python train.py --norm_eps=1e-06 --attn_scale=0.177 --tie_embeddings=false --doc_mask=true
MLP neurons of a small language model. Each row is named by its layer, matrix (gate and up: input weights) and neuron, and shows model dimensions 0-127. Each number is 500 + 40 x the weight over its row's rms, rounded and kept within 0 to 999. Numbers have three digits each. A neuron's up and down rows have the sign that makes its largest values positive.
A block is one neuron, or neurons of one layer that tend to fire together. Before each block is what it responds to, as a language model described it from the Wikipedia text at the highest values.

Responds to: Existential there, word fragments
L5.gate709:478494447458504488536548380493485444486536478490522543566506526530466500497431510500516472470439496533433392530502412517534494549502499461482505456475503531522546483527481480501392513441541531425490558456506505456548407547466519527491458418515493482566499514569523553555479505580517548450536408527494518472466519499549536494465490488507545523515552518547517503440562542524529483491516
L5.up709:459475540517440500467439555528440544531496484525534389495484494460533493396499536451407503482441497518484516547495464583461546520520519503467494457408524476474538524462484498486517542543535527514464494415530458493526386525524494475506549487463528547532467535571438509534561430532514525551564516439524500426507509517575531449488441487516532488491526519569468498510527483543482510502524

Responds to: Mid-word fragments like pro/ro
L3.gate154:484499518513547495553489459526447509588483478439530472475444525470540558503486517491469526504514550555453497523517556470502546543461472504506523563415493543509485493534512429445535487484553496514517556536479433479520468562549468533482477485545559428533465560411516510585479501387502531415515450555497573513520473513555427467518479517483564529494486472471452500501489520509548482513466
L3.up154:510469567507457567532485488495516457535473480503467480550519523497480478476526502506546540548469502523503471504470449542507483532492481475479559524508534428469546505536583486471519397517513474483435468564535498522547526534510555515477487487546497488528474531486464503530500467491534497413567487433530478580562503495564485439553514461519498481549531553527526485554476543527486545465475
L3.gate190:476490485530475574435538460524556486476436478381466496500499538493423490541457458481533604595474561489510459534458443551491528509492442470536453526509472495442528561536500449376461535512477526403531525528536441493571557547496493444457476544496544457472504515514529490528519533453543479531486489482485498480479523544428474453475513429458498473418508459546474473515487526542458445452486
L3.up190:583472500480601509525535491546552541460465485414461461504480454524518464539495468526559471515519527494513524518468555510481461558481488454477513605485529541551547546558555518549446456494588449509524456551558455556488468495474531499489488505529508559465483426478541499566521518546424535495506528441452479487473457510446523467498471447495471563446459531497460549457489451387537487497457
L3.gate354:487478504486537529502417485507471586498471509441505446542480547475485587439421559410481437511512473550509551552561494564451496453508432488519509447538481529491494542556472549485528489443587564433537524520547480481414505507469542521489486545445500482484409498548483534534525494440560462554495512475507470442513571503561515465527541503599470593507525460516491489525466507546469527493522
L3.up354:568497522460491562529528497471534533502571468488415487468535487484463474481533484417508516521504497500602551514541513502568477473468420592489455524467493491518482496472485494467468504524509496486486551455510542451579469546556552545485549508494508480511494524539531552502471510474561486467520457502462540413478506543531481570433450518440536519454476483499491514468527521485476478494425
L3.gate391:549470539472460579537369483480557490491506573545418457480528528472467439540464500458493504484524500514504475502466500498507503458525472518460527469505480535490499531434506417606524519465534502469498448529523535473457521528456488501413498464564456471439517472520573438537491535525562442547518556446503542575495536566523538430502536460540506500441492566525521465488520415581421504443481
L3.up391:532468492495525558482459553526446527550490471524509549512552498488564474454518538457496565453565545451523481435465479513438461497524457494541488528554491501503449520479505529485575537505511494483491480496466525454511483579559405490538527492460473465477550458548466455550465558494575530519583498534459519486565497491563489497498434454501493457476466517537532437440540457504501528468450
L3.gate403:494455472461527495473462502490559553521503526477480480487577508537453528485506522523533542407551531536458465524435585486506507461515551466429480538443482449494478510553507518513568565518535559397458478435437469508446525548456556534604535493517501534488584492469528563449463509520491465454512531486508466468522547486448603462544383555472479555549541490485523591500469444470533486509517
L3.up403:432511456541520511482485545516475477495531449471501511569436509474425540534471463407530498559424489560485577556487457468465505517499515512516508538540514528549505534449524453469514390520494434434498469437568551512523499468466494483549527574463487443538508439539581514531528458542434411558526521537468476497504562487462507465529499529516564439493495502554502498483474514499454498478543
L3.gate421:455509511515456525509526481457513481473481501521531534557455485540499467524546477474538542537493469485524549424427504531473544463510530426436410559480494530474565506527509521523480471548559561518394533468526439451506513522479474476468411537599462553463496544468536450575508468519531519425525458510484438440504469514516492423505487460503492518487490457550480455472527496490463480506416
L3.up421:509466562551487572401545480525506521527564444482477441499530539500499489513556451548462498552463452452525601507510484516562504496570513524504483485469521466582467477493599533531488494511514550490492483538539511538491468491482451538496478467566491483474487452489527520568536516538566484504402514576547473505522496472400504465557509548532477517521510457514482539514559514496481538565507
L3.gate571:452489459433546547454475521564458442498515487433534545470454527505462411446520466465477516498546560553506475483470468479422494429504516522502567548376598534442504550494504562509497604507532425475473491486520559484460544514416521507480498525533465465426490445505519519486508490512472463479470524518575521467556544505504516437541545571505506539490509466471539560490516483536480463529461
L3.up571:592556403495542545512527440498527511441514495530470557426502457479468497496492501542516456527555494527540507469507470535476421430530484534494455493505436431537479504438430461502495522456568556468475504507438493517516548484489473486468462531561470507525523528461534505510576528417502537524553474472503440517452440485578507499446475512553513500464558546492501498514506435484541529467443
L3.gate905:475530418523584518441528472519549424499546494544495545480490562462523501501447430431539470442526521514524472572465579510464484545549381472435472429428500418422436516474525449514544468473473439530545524528521523562555478546467499518469500487506503545476418529485541489550485491484479495555479449451490521539481499450517436560489469490532493490594464482544537483498545442465515535432470
L3.up905:583587509539508462543530481533469458480555521418487466481455489485583491576536455536408475505505583483483515496497417480542503431536549520493505484513482489544461475512442516502481534572431510510544489524438520482489529457456451513535472506535567563483491537459548481437453541532527483556450497483575517484553451545509437478563481473468465378504489519549453507517543493474473469521507

Responds to: Word-continuation pieces
L3.gate170:533450530521475471555501489521561572482526493529593487576496463503518465507514535528504454523491475491498520568430506506469512494481544518491486477465452561455490429477461526500499525543533544527528463501438449484483478579517483441453490482523490502543454538439588497531477562531583484461478531461558432466497541526518544550516484515509449489528528452511554591468514483491464492502403
L3.up170:479502467477567523576456450542507488501553460521447498489499542518468562517520432429494564588495472541495455532550472583470477515531484470494443500488510543522524523471497467557522471424492474574480490474538517518487496568456505442560485509504563540581493501522550499494452465454469552466499479462491488493538567523569527527472512468460542470479526460489498520579501497445552518544552
L3.gate295:495429509451527500521482445506524489494526572530540432513415466493479496503436489517562522489532491501491522496488476515425499498509502546464458574569492523454473569507557489476543409504446549545483545517435522439542524518557498528440503470487502523469452530463500474564436445506516521541531497507525543543485507503485530494432387458459521468427471491507517472503456495489559489447523
L3.up295:467481493499481549510453532504480468462478512512498531504439559511557455561542493473533498512492485516499542472452550528428540471498522545469604556477554469466562561468510423507560506418542513483541418473536501475398501511516519442418500490524553500465556540526459557496534454489495524498551536575421535522440470503504468504523516562496452439562466490530503557455565494409503520509516
L3.gate308:553443532512515521469429524495486492506504525527504495514510467530503539583474493461534487458459494478493561513486546489482498524412511520519550551564441489582504496494544458467449461544546492439555493508573601529509503540504486566509508456598513506528559497485470470577494490518581527497460446519501516518546442476494601437536437414520503522541501476521513548563444471492583532527494
L3.up308:464463466383454569484522561513509497493490474484579478488427479485501546532451467553538427556505489569520540546532523471411422463426578470488469464519496470490541481521473527510517506498569412479509468523545529461494471463565511504563495459563470475483538458500506527514511492553487590443511498507453507580477556470509538467504466456485411549556523495503530531544486499588514449551497
L3.gate510:484514473520442457524459540509454457551544531475609403434547549496501525474473468484529484512473517439497448539462575445444422444492483498386482501462500513535523545439485512547525449453415492477531493555528478395445454505433526511458551493483485514458462526568555494420431528518442494481488519565604513497512570484489581508541513493513441512500430520491484464485414476526425515557550
L3.up510:485486501451441527492431512484470524547519460571558558477470532506477485595529530447452484459476563478453565524512514510514485520479558514508544489510434576555495475485473500557544520567435436442508481436500502529540517500538516506484484514504527464482522486514560521564520542504480534493538554541524468515478547519550498580427455466496460558389488410542440491462519495487438435531505
L3.gate577:582430499562450522557432458519490424484564517526540500487473534569483476520503505530554538484516469475465469544525528557537500527495520506426476478530433441474468479498459464508529534477482478467531482553529491457407519522435511506522497498480529538518449491564457442516449490455448518513448502425477567555484507449521522513443418420420478454469480482483530532529523528527541522441455
L3.up577:552495561548446528552459438516469495532526491475534530530486517526588439493488522519527516552427494461501520503570489531534494465466503511445483484583465455398519486537523523540525555551413531463523536487541455418405485494491485530494479489475467508564454462515500454520525416481515512439491521484457526595473478475515497523550499396475524496527536576493549483541539513545485478486511
L3.gate690:495451479515550529507426493480496467459526488476539505526512518543463577432494562493466494398514417503514534502560561548483485555477512470471507474512502471441546471536487530490542403547486541522489491521517439534549495496495549430507514473527546431495512599507445533493449514445450465461506445403488542540490495501551470516437435489516494483473466470542509491452542452496513419520484
L3.up690:512409474526533499475457506465462436469509495463558563450572542463435513488430500421493512518529493444482472527562521492507447445488473467464498474460448490487459486499427540509463503521531412447578553547598513488497532528515483493487580421549556539550529529491493432457482488488486561488557570475496459550522520505561541473476469521490482517479498487451540408475466508560540474528537
L3.gate924:458403557523492426488420523586461439458479459521515493422548489464498499496476448511476497465482553481542427477512540516496491485487501545438518471526418437472566580513556517454445501556499531518523471571566504496528468518544539443532524494498521502497460501509473500515482508567471525529498515493513533520480455461456587522446571521567445447492486485519509551465463543536489503494414
L3.up924:514415568517527466521489437457449452527498573533509493524539465485455531546439456444543413483482465465550497517431561523547538585415525516471547492530450418499495461550504563486520458512502501529543458521582453484508477510424504571607425431485527501553493533524443586510500484571471512468481482511439526462469484485502491495450474487501465468543485509427481524470511455533466515517492
L3.gate985:494441490461507541540518500531587498500543511470551489508529477542505500459474499420476510502472451387513536548522585511575518531513465450478585523530530471442429427457468462532473519478494449524470470479475491456498426491533481506539524552516431524477481469539545543403528464547448558467477491470494572501473504463475423466504460531497451490474397564485491536475440514480484489449448
L3.up985:507502512446509425461454455392474478456540494496522484495466448506561525474442466486561483529471489478466541535564576458512447515463493549463604496486495512545508501491497529534472493462514437498534471476514555532505453474499493533524476534529467445451535492526534593452463476476460474501509494495506427521565536502547496535546412518570488515537431557480476529531529475433536505502478

Responds to: Office titles, years, breaks
L5.gate832:522497537424518505436505544488489502500546477489507535536532516459484494458492488493528450503483480547425495452468429503532521520465534466500505509485565491569503504523406495486488480499517493580484510493489473536490549565426507505461456498524550462491517412498470553463492460620592506456552471496555480496562545485470442526447430509533507482520467491531529578486444411506499617509490
L5.up832:484515457449530531519514500575544516501555557522508407464499521574482502463487491527482503588463455453533532467522495460479528495619550470438501437493513450499455470496492466433477455518513487485498559449499512515503431508425518483463549530490447524532552520516488415513471545583452482526510455524534525452505560439480462451534565552533499385488524446506490463477485483490415599514482

Responds to: "There" and locatives
L2.gate58:440504558455529511504481512482502459491533505488532514456486417367497431424526504473447497443494452497434548455486539485528503450515579491479507545427544497535431520516533487427526496484466489474487556549474562465462508567464494466582542532483540468537489471483480504501575484503480496459558501441463490504518487497448475580576463553493601530515452547554478501484452542477510550530464
L2.up58:460481521569503576525478511521487437532479453580525445526512465500502555496583506532560431479467443507506502452558501529483464452488525530457514468499546461540521512475507482508490446571511605458408571511538505432445412535491488536491522522475428538554477487473481538461506583510521520499464503402485542512552494471485588571473485510515471487499471543533462484463522499543511470559488
L2.gate207:429486485490543523474472464511511432496551479487496452539550526507468467552515437452451568574502484464522385558462390480489513466564497508534526446435478582452471426576512502516546481490495503519509578531523498444507446499494536499503500480531461456505632517469497504576553517447434522475504523536528500507448540447503498456506531465471487473536457529504452408556477490464509462495546
L2.up207:476450579567494499542470508529499485488546444493518457465475459443563548488441457527513443475503489510480466433473529535534512507532507454477508550466500435484488461472548472436546511471484457403480579542517538436464505473544501481490433508558515478544503504457457470471545513436501498533532533471463525518475568503537497536480559579510573476546501467508459583523510526493468544477543
L2.gate346:464452560541422483578530433461489488510515505523563469496533432496502617513504442471585483514480468488496428478554507467478480478508459483551453503497421463496510459503535474460487496426456485457480514523549512470427520515503503532519386509540511543527503486547425506514489535528511464433430477514507405486511485511549533457548516538583483458451511534426489559497480491501486473523519
L2.up346:565538540489489501539465477476472526470447541554496482526486501505502508547451471521457546519538537446532484448467515458561512547417489469491491491520566489471484536565472455454456434518519479493450545439469450543476444492535439431433584495513497485472435589461442466463534517519521501518528468540455520485547499557442570510490504458489516461527561539490522472472550462514507489449469
L2.gate448:618535546521521497534389584498577485495520522506462449462560494462533498479432525609486427439488423528450503425501504505459480476462552499453433496514522459528452466507482553440443456454521523536471481487529474454484559421494493438494479499457522500549483532445450478435512511491569543476510487426411533520499487516541580542498484435410502467425537518528462490475510467510478447520467
L2.up448:564606497450563510507465458580513500474502556521452512546543511517529524505466524514485495469512516532496500426445510491525503581504553489479480513486511491541530493500493450451429472510528609483529586501531513495443558504535556517570544501465456482525515475517422535523501510469530515445447506460460472447524393467485512527471435432364490490458504519497520548499500474485523487538499
L2.gate833:489529473495474566500445516484526477465523507550591476382464477459500516525482599466492508540465446545516484563465520500491524446516429569493462517549505535456591486525422545512521508508449533477575526539473505504404508517558516561509402494404494538540519585523444512473546523522468487466478419483529476537477535499505410478444551436473488507538567478603540488477506562503468535470524
L2.up833:440536527498457521480473481490490446485546566497527575477529426459517497534491592490483485492501493475522485402453513520507446413507459464483469521573518520463560576432507571510555493564430474431523536516527473509521457517467391490537465472533516540521447526449460479464529521544533448479502486480557493556485497586425507500500496506499461481417516500494550440565559524524511496456518
L2.gate837:435442469536498521583474468471437516461459538454442429554584474488565555464534558480501607470551559521453544471504517472472549491518519455512517509479519551436489457478516524495559459532512493495549584499513574527502499452538426486515532533535581531493498423533537470509495496486479566542441499516451541524491434465459472553464471493477483533452528568566533484564509526518519510501461
L2.up837:476534526518451494502469548427452520465476515533501487529456504560493516493523513494518519590572516470496511479470431458479469457544494449545451527476460494395541468450497452547494533492494416434519507557486483496569509546506477515454511475571524523535483554545489475449495450543446497421461485570483500516563505420515490516461494536493538527520554490529402497520490507474509500465429
L2.gate846:419536529503481517516485544420546485471521495554455476494517489485493479578422579458419502556418459526481478576486507502510456498460529485543555518549468459457502521530477546454503488499449433475470560478512580480484551456513431521473524483566528448543472528509534520456472454414582516504523454433548528585557493529556489477549535481506466527443524501490452461492540552436533532471499
L2.up846:494581519525518547581512523504502400538536523468522505563463470497508500518493415434542529514522486487508415483490557554574484534409518517522444487503519479498502463485441473517507549463460507408523458449505498500518547473452476510480509477587500430419437492456467544483519491439490501494513516512517516474481494575564480517470523504490472505536471560573512488544503461502498489491500
L2.gate1015:483505551542548525504491525519512420505597575476450478512470464451533509506497466554477477509550435555561530428514429479555546437490507490486508499502576539488478554483461575509459427605485574499441539422562519443514462479528487534481438551509524523550435494492463465509419572480518540463453490437419562454506515473504530510479464476499510545510522490553580489489586492484519474565527
L2.up1015:445510468440512508604477501475526551548473560514510508588518496507536582537514506446525462549498416581491516449536492536529491453535519517501507432538562454423537506545419459505449496444498527542501519538540478449558498495491468527539463552504501521453531585418448476524525566525496492436501479531513452462483487533477476470509502486547438496433467451456497478495419506440428470442437

Responds to: Mid-word fragment after initial letter
L2.gate90:512525480544552449516497482499501533496539511447514475448570508554492505541503603494505448549498542502462486483474469556514414485468482516544527518482493517549478530457454505504463521524551551479536542547440484483436513454555465532551498488521544496567561479466495527595509593600482528528469530464512474507476538488542460437500466473511480478536497460429522550566554563469539472456451
L2.up90:565491489511526479476471445493529473463435464481500533591530453477511544563483510484442538495511466498544523522578521486471448512503439560509438561562484471488460550483436448536472482580529493499464522549501433489556487532560512558529527457487456492538463462491525495479494513543455492524516495501517508426504511518512526492484468454462513482536549504537563524586478483522529489465476
L2.gate269:528503577579537533418556497536446499480479549477469530489473490471479499509524518503538564558454516537530587509508524609500481477522515555489472622555492453495507517543567478517455541559498495510469553496508483461533563461469469481460523523582487475514499432556514452538481392490534477501521571500495539454476543552541483481475508520539439459471436526428523542524547546476509436484458
L2.up269:514467551513463532472530503533504497483551510446473538457468448510459459476493464443445489497501479529534578489446477542472508454512504524518429507465453497480526519436497426513495395522414448469488540463459454442515597475411523426388506497520485520487529435494489441555529462528497517465486442503526465457477579468490473458527524541530479554483501551452468516442583511535445556536461
L2.gate279:403493552440447404535523545481463485574532495482498453476513493492414451445509503455517548511507438538515470508474574531520524483571508462545451547462512479430502512546538487500517468534501499534490579474556479543476512498538356448488493565448503478488543462523476445507425423485561559499517540514510481544535507471452496391482514477558496469489481423589479505522538546532524514532502
L2.up279:483460496502487442420431552509536456595547426548527486516555443476505518520447443468420487497490447554527499466458548461520523516445495507524492533376494509561485538512634472530473424488533468503504417472541478406469432546575515521561428579442526485489487497476588506485512447515464550522475524495485469422558493453472517480509461528567504492500472499461607522519532466510529548512483
L2.gate618:531505524487478500505505513535599523526507452467473534571461446543439500509459517501551511503482501476543529471480578578501485539594508544492512506468505495577501489615522489493514453392585464470436453559494517486490532542502439555496531492484460509488495515512530577540499464483488502504482531550577502472534499410496527514509448468543441466455429499464436524518504519496525502512509
L2.up618:416521534509475528480470535485602471573470496516420600458434456510473456487469558547460503552411528515533559512541548532481472523500526463510461576488519429526493438527539504474471459547453476473519464479524489539496492456422561575560424512565472517554497497480534463562524537510506562507535515475480509523455489479507517486503452489539471538481450454498491472469466498477487522492525
L2.gate843:469484492466481451604527529506490449531510493554438458487454519445486517503514486402503497470484454536455528510541452527556443529502547556443494531503475505525480439458593534427506528555503517539484522523436477516502493596532431511584470534423457508570491440580551489492456492486501508480532522464491413524497482514458501481523499560515532604465474480490516500497524526500472537504434
L2.up843:461437474482579511441514543459562474540434502502417466450510503525483563523440445414471564520408577529560523529524489516523505462536516506513441503505516490540516531464522469461436462538518504431514539532502506494435546531488492476537560518519450546413465507539534478479438513481446539504488503445478460472469597469537559493412546478455488570500464496484477504576529544501519475542479
L2.gate859:493449521493498494539561475515527503547472402435500532541502426495574459494497500420358523511531459463480508551452507533558485450479517525521522575537478494473517473514519482530558503511487466529490551488477571449443467509438466443469478517525469487582457439487523471423490515509506521495456476541479483432546471515557463448501456482487526504475461465522485564497568390497501463490467
L2.up859:473477514476461528475560517493511484509541521501518431516444478504540498539500441514460571513511571471510568525543531495460561483427541613474477596488443515447491535482539434521563604456531533510517571542561512518469518461436446483573530489475485516502499477504489504558499448530472493515523521467512508492491498449561423454584496482472456459509556454416436438522515542559571499522569
L2.gate872:500427551459421530513439583507467518577461492502484494448514502430498564485537515463562448559518529437483552514484443479462515457513477581503488560551462469512481536517503458504534458541535472494512462531451563530556457500601553493497478472521496519521539571505487539473560462507458483526498463510431480529429531535547487484465492498499405487515550581547446570526482512420521459565570
L2.up872:543459557464533503487474531551498509463485471487462482574498550525553473500432524463516456552516505410565520513497522421440512512485486575551480538507520570538507476471469522542530480473472493452432536432478551481508545446528477521511526522576508495486550556463456553520544514530476476524445427475502489476455594543547465484478527541472494545529568631497474522489498514502465457484512
L2.gate927:511492521510514459524528511517521445487540449506578483484466553449532463407533552500526472536521486526597521566484496479591483490551491435557496449454517453492507407459503501538453552513564438536507517493531554533509574560555501560472470459545511515612507437446506466540557500489513497475484484505495494460467451563507435518457480558480455488520494491553441517558508440574357461493460
L2.up927:505565519522570565473437503522498467526492494495565493500483582580462464469555531488524465493452512492487457555515600512518482590591547545521519477475460552449432460498411515451540477519474532449504526528540442480500527508472534489472501497467449589482476463460506435539475491511474500529519555476480504467502491494486438519500460511529477559570536502540520450550454524539492419525434

Responds to: Name pieces after initial B
L2.gate360:535552518505455500491479578542517456484451493509433530519500598461453477569457552497434480550573526523545475499518542461508443494506505509569602481528509477501471510440462493471481590494482515454477556517468552503456448477462524514518528509636411513547510519544490559530443524504445489479481537426493575444565451528544422520521515508463498523508551482472471484577541496514528458502507
L2.up360:474490458512500429527533423553554436468414557526516540526461518430463507569468435508503528495511454469542509523536541521466495491553539478490524501531482564447449552384494529511450513496525486494513502525503450472519452497455458465538518431547516573522473496500503540535540586545500503539479511454450519545476460561464489547507525479410431464480509518549503538450470503517485499502530
L2.gate450:505505478465534443474446557536471578511540432467523493547480484602532526450510484574509478522519523530476607535580412499498545429561498488456543518560482497479556508506529534508444477563534539560532393527482579459492502509464510487518467489525522536508476552463494457518503587527522520501511490473490527487508539606509477538500429472454511536511505432484536555493453494514510435501458
L2.up450:563445489568522482407477552491453541469518472455520523516543456462521512524560484461527538515463522505504565511435497507486519583489541481464477499514455449508636531513494542417566540496496537491564420516516569517509464461396467484543495592542454554517529547515552535524471482446563470530524542420489494463476459466473526504562478481467522505491529507530485531526470487567502518500521
L2.gate564:530497441513448436525511562508453462496471470454514540516452517462452439438530494520520487460557454551520518466494479518488548502508547500474455474550486503483473458550492522476479496519440457505598496451425537442487456517522525521459476491524436502504460474526442493462466502637561547451439504487493534481486555494421464483472525587522477496545476458458528557552596487487503519517510
L2.up564:505477524529499577403478511504543486473471455499525527483476475506402483422491470502536474511512481500465503452549489427486471485517472465438477551485485471519555521549612516519478472552501521483563470505493475489431503487524506470465511462501444468468475517489492486436460455476486522445482422498478496521494553506544471492488491490525482428467492460553489451532583459478502550521494
L2.gate871:422501459499521544458508561497558461478434479476457526480524441451587461491532580517529504514456478454591512518468532510436453521546558507421466500496458558537464515491467581493564528460493497510508496526438469471483488503486474529532519473443469547524621534468544563526526452518492487463494559522421510586499502560522546458507444528490459529497502501570524497490492463519578471521503
L2.up871:528417537456528463547520497482503533550511543535591492428513428425497493543458483479445504462519512478546527494494483568469518517546520465456484471551447556466486484451489532534502477448501413401456533451495488474415501482544465492368532531513489487542531473425483470478455510479492450565488479469505459622409559487504497453518529491426481499480535471507492512411523438553475440479478
L2.gate910:532550486512509494528459490473494550538505468534500480481535500515534581414438435499498509470543492457541524504511485524526526510510501540555512505513462461554499471541461493444470548467539551564516504566490549497523577547469476431610581503484550543509591492527585525539477529564470490450511492550482510555453499466506490477443488445485436469478502535507469469515483563592509502498497
L2.up910:418444487471490485513472516476557477511569530536550433509419449537436494533526442526420459470534542582535479464518543489486552453475444478512529579536534490489501495454472479521555488479493510458507442439527489526506512482490498480518497471495501495493495505511503584464525521478492521555429465452527497491425542500509520571485431495482475449488478527484490498445467483431493550522466
L2.gate914:552507505408506448488435523540528455499537532494510524470529503500541539563502525424481523488525490478476391488539521494494443438495543459484481522541523536481470450498485454482532501459461533481439531562587548468528463512519416499498526547554502515475479521444468476510469538519555459489531539496440458524560516545477514560532437469521484538460443435447533593421463475448490523476491
L2.up914:506510430526486502513426526526510532535532512464461589370509519453491531458438509439473428438484515487473477482535546441512436490463561467498470545557478497466486499525465509507440481450488566505477551486453507500510477526493510544494530555541485490464530634494491535444496585509558518474504570492462476549510465537502474500527429504535529538460478454478485544495603504511537455466529
L2.gate948:548546445476490536483467515486492515521506485520592520485535451534474469480431513492480477508490545466475520529536498545481470472566539536501540472537613411541459548435517553445411544531549499547584516558423563541511524516504456491486507505478516492515489506490485596483473484458533522452525434544518485490532459531505473528484531512475486489517557508556443563556535499475561505473473
L2.up948:528558498493547476529470511501474536511473518538522480446505476463542547441449497517464498531471602510487541577478542447508497478542529542552575496588592451516446515558483472495544552461544536501467515514536511478492486487462456535491503512464475379458525509483544453439518460455565550508467470563540493475551487499543554505450531557527481486549514490469462590499557496490504498473519
L2.gate1009:463517482562479513490533522523540505497536510517457455466485524353524418541502519544482513559477461467534539532546477500566458472505478478464527498563453455549519459456534508506476567550522429496583499486515531511462534486469456539502466517490503509433467514543514507510442517507463485565589529511534521440499542578502441526498516493504506443531480529484450542452473439530443460463483
L2.up1009:500447492552455444454569457472499575513489465487475470535548534466585460486473522482494492544523590520549454509453518465441492507493541548466531508523457542512490518453484505506475533527504538440528508502496513459550515475475500517462589584507577510407534605520566517503520459495520506541561432473500518530510532502509517557509497505497614396513449470529562471534450512529464461427554

Responds to: Existential "there"
L3.gate20:483522485445422506515513513475487486444475576497434512499525461527523490512490457589553543548522560511393442547486529529508486498531484531521484417533429485444473491540488511550499492523435490482494569550438508497481483495552507447562456501460535502475537576445534498512544510558481465573470565486496460552443447474510500460538480514493523473596500562454523544476509521517464497514522
L3.up20:521512466512478538564574489476432499489421501462497492523450495492447493504582552543502552550530500503473415495462458480496364396542500564525494426489500489452486479479533507508404488518473422549480523435469536585517539499539506455498445529491519520441516451440511554554573505522462491552490586449507515596502542553464509511513472554542514489514468522534442517424485511511464487566488
L3.gate38:562548526508464487493507487499469521522524464595477430511458567454470432494527452511497511485479502531458528446549564460470445472527476519453469512543497452426482492541522507498527514523416567488494450513505485495561480428464467548547499489505549460497550526476454562541494518467514522496446465483541556424539516455477486534549464586569453460526443453477460538488462483560482429495521
L3.up38:520526487558466553482417516479483501467571502543545463561557542504516528507460466595511499468477494541463548431475444446478467466503493470463475499499492457425518426472517524525486510499476527474431484511447520484513431428494534575524496476532508465625523487529471554492518462485469479429479504502508489496532582477504512539590464576459432437433434510502494473393525452554509568507490
L3.gate109:469506474496497505497534472494444482495512540482524505525576520479509555515512447523432479487433516542497532429516471485412495485558377525469503490544534571560558529619447567501534530445466523495482492507473558466524448484493477499481498449581554500543485571449518504500519505482494520467435541486500460408469576472449583501504535507513545510495427476521483399486482483438497452505495
L3.up109:451499511428479531521503438491512474523582532554477493468429508428541463425471466517532533468510491525441514527549526536481565471472515600481564463490527468532531517451491593535514437531474446504462527545481472528444466473515597511535503478474553493499487499545489553576521508558468508490474507443497480546424453524467514527381549573553469496553505586552494559528462500461476540490460
L3.gate273:490511487442500530490517587454498465512505511500478493515506422578544533530585570527422462570468561558476475529459484444502511485525508574535532409427551451479408513505521506532581541495474483545518522546477425537478535493482455508473550469485489560490458462548470565468562611503476578591543545554472508525460490514564538473525523514501510484479552502491492530461512467593485471448526
L3.up273:527492513560466519576471499473524554471482507525532550514477529501542498502545495555564586456595521544445495520490480490487526466534518530484503539459539403480508497522592487570499569548490474526531576456499443553567478496582507432510517412437506482462482547563553528519490501526477561496567562479493584571543517526565526501541505535511471453432465468514512455470492494520491603505507
L3.gate562:472451472495487407555530459517502467485522534498448545452541563464548410539515506561504477408481521516513528488482495494493471597426479519484460479550520511501419502450476430537463458502497607540462541461489516440502517504513520515519441506413530459518459540495453512547539489486475559508501568517505547532500504535539521480541497509454548477516503559521521489466519488538576442532460
L3.up562:550514500547498512575420518516478530449424464508476500418488515463447501477493481407483474478522524532487482495480530458495419456492484509572502401541577488524470416449486546516467561446473495514536463513484480503528560531537517509469490428485501518423468541456437514529524561432451486540519500604491479576523477535497460527570512471478523584494471542522483541515580502445495396538494
L3.gate613:522454532479506515539520508516464461419475490467518506474491535505500457526473509555383440557474462560482450481541516555473617419482451462457511487452515548502456466441502462505530408527522530471550484474559537492486465424500549427469412426473420540478478522485453525512554483498566524501514471536491480519466494546512509440454511537482461481498516506532507501469518540487514564484441
L3.up613:399485539469516461512428559514522492455544518536518526534564460489471476489480521527480476533438417492543451517504581518538504495472510528513495550504486569532555484509524508512502494499487472519580435504502521480577532476409506508483476457403527513514444486473466494544531547564562504481499532549483454540513446480445488411498526519518478498426530511600479512457495528530496509553476
L3.gate726:504550572555465556548445471502425499518436510517474473489556601562384493516497503488528566503448509480533494501485542431399506519492509483480449477511514445505509552532546487445482476542485447460485488553464511399572545525540532509533395511500535540462464504464498512425431521512523490573509492559501517427463581476489596509409498436473419425496527536543465496486512409490488472515463
L3.up726:438574451524584565501505488479491493467477534528443544516589568463486525511510509550492534496505513508457573470516416550481486495460510493497540487481484558476484526489457511573459398511594534531513505578525538525455542463466462444442503536437566501530388511508515510459548498538536518512482506478455505481465537424492519443461497417429489526444532555456445552487470538539489515485504
L3.gate808:484506454478484558501522488484435463582461518519487459533522510448525510579460530477560463489466488485401517478556509533549458485530496538475451447504480494506482459544568499529452501483453508501444468495456490468497513470558514464494445568459492589534480537570453514522563469563529543521480484482509509509531558493551461550479497513476528405517466508488471500432492569514570476545507
L3.up808:464457455462525535487528470522549556454502452562455398595530520487431470523526493522500533524489492539455532447477511540472478476506489449464480470420483506479500489541542462541481495505498544461532655448602458542499488504508538438502530437498480522524531535510492547452582495527509460507500545520457485481463478599506547461422469534536459540457496534531475511542517524518531497510514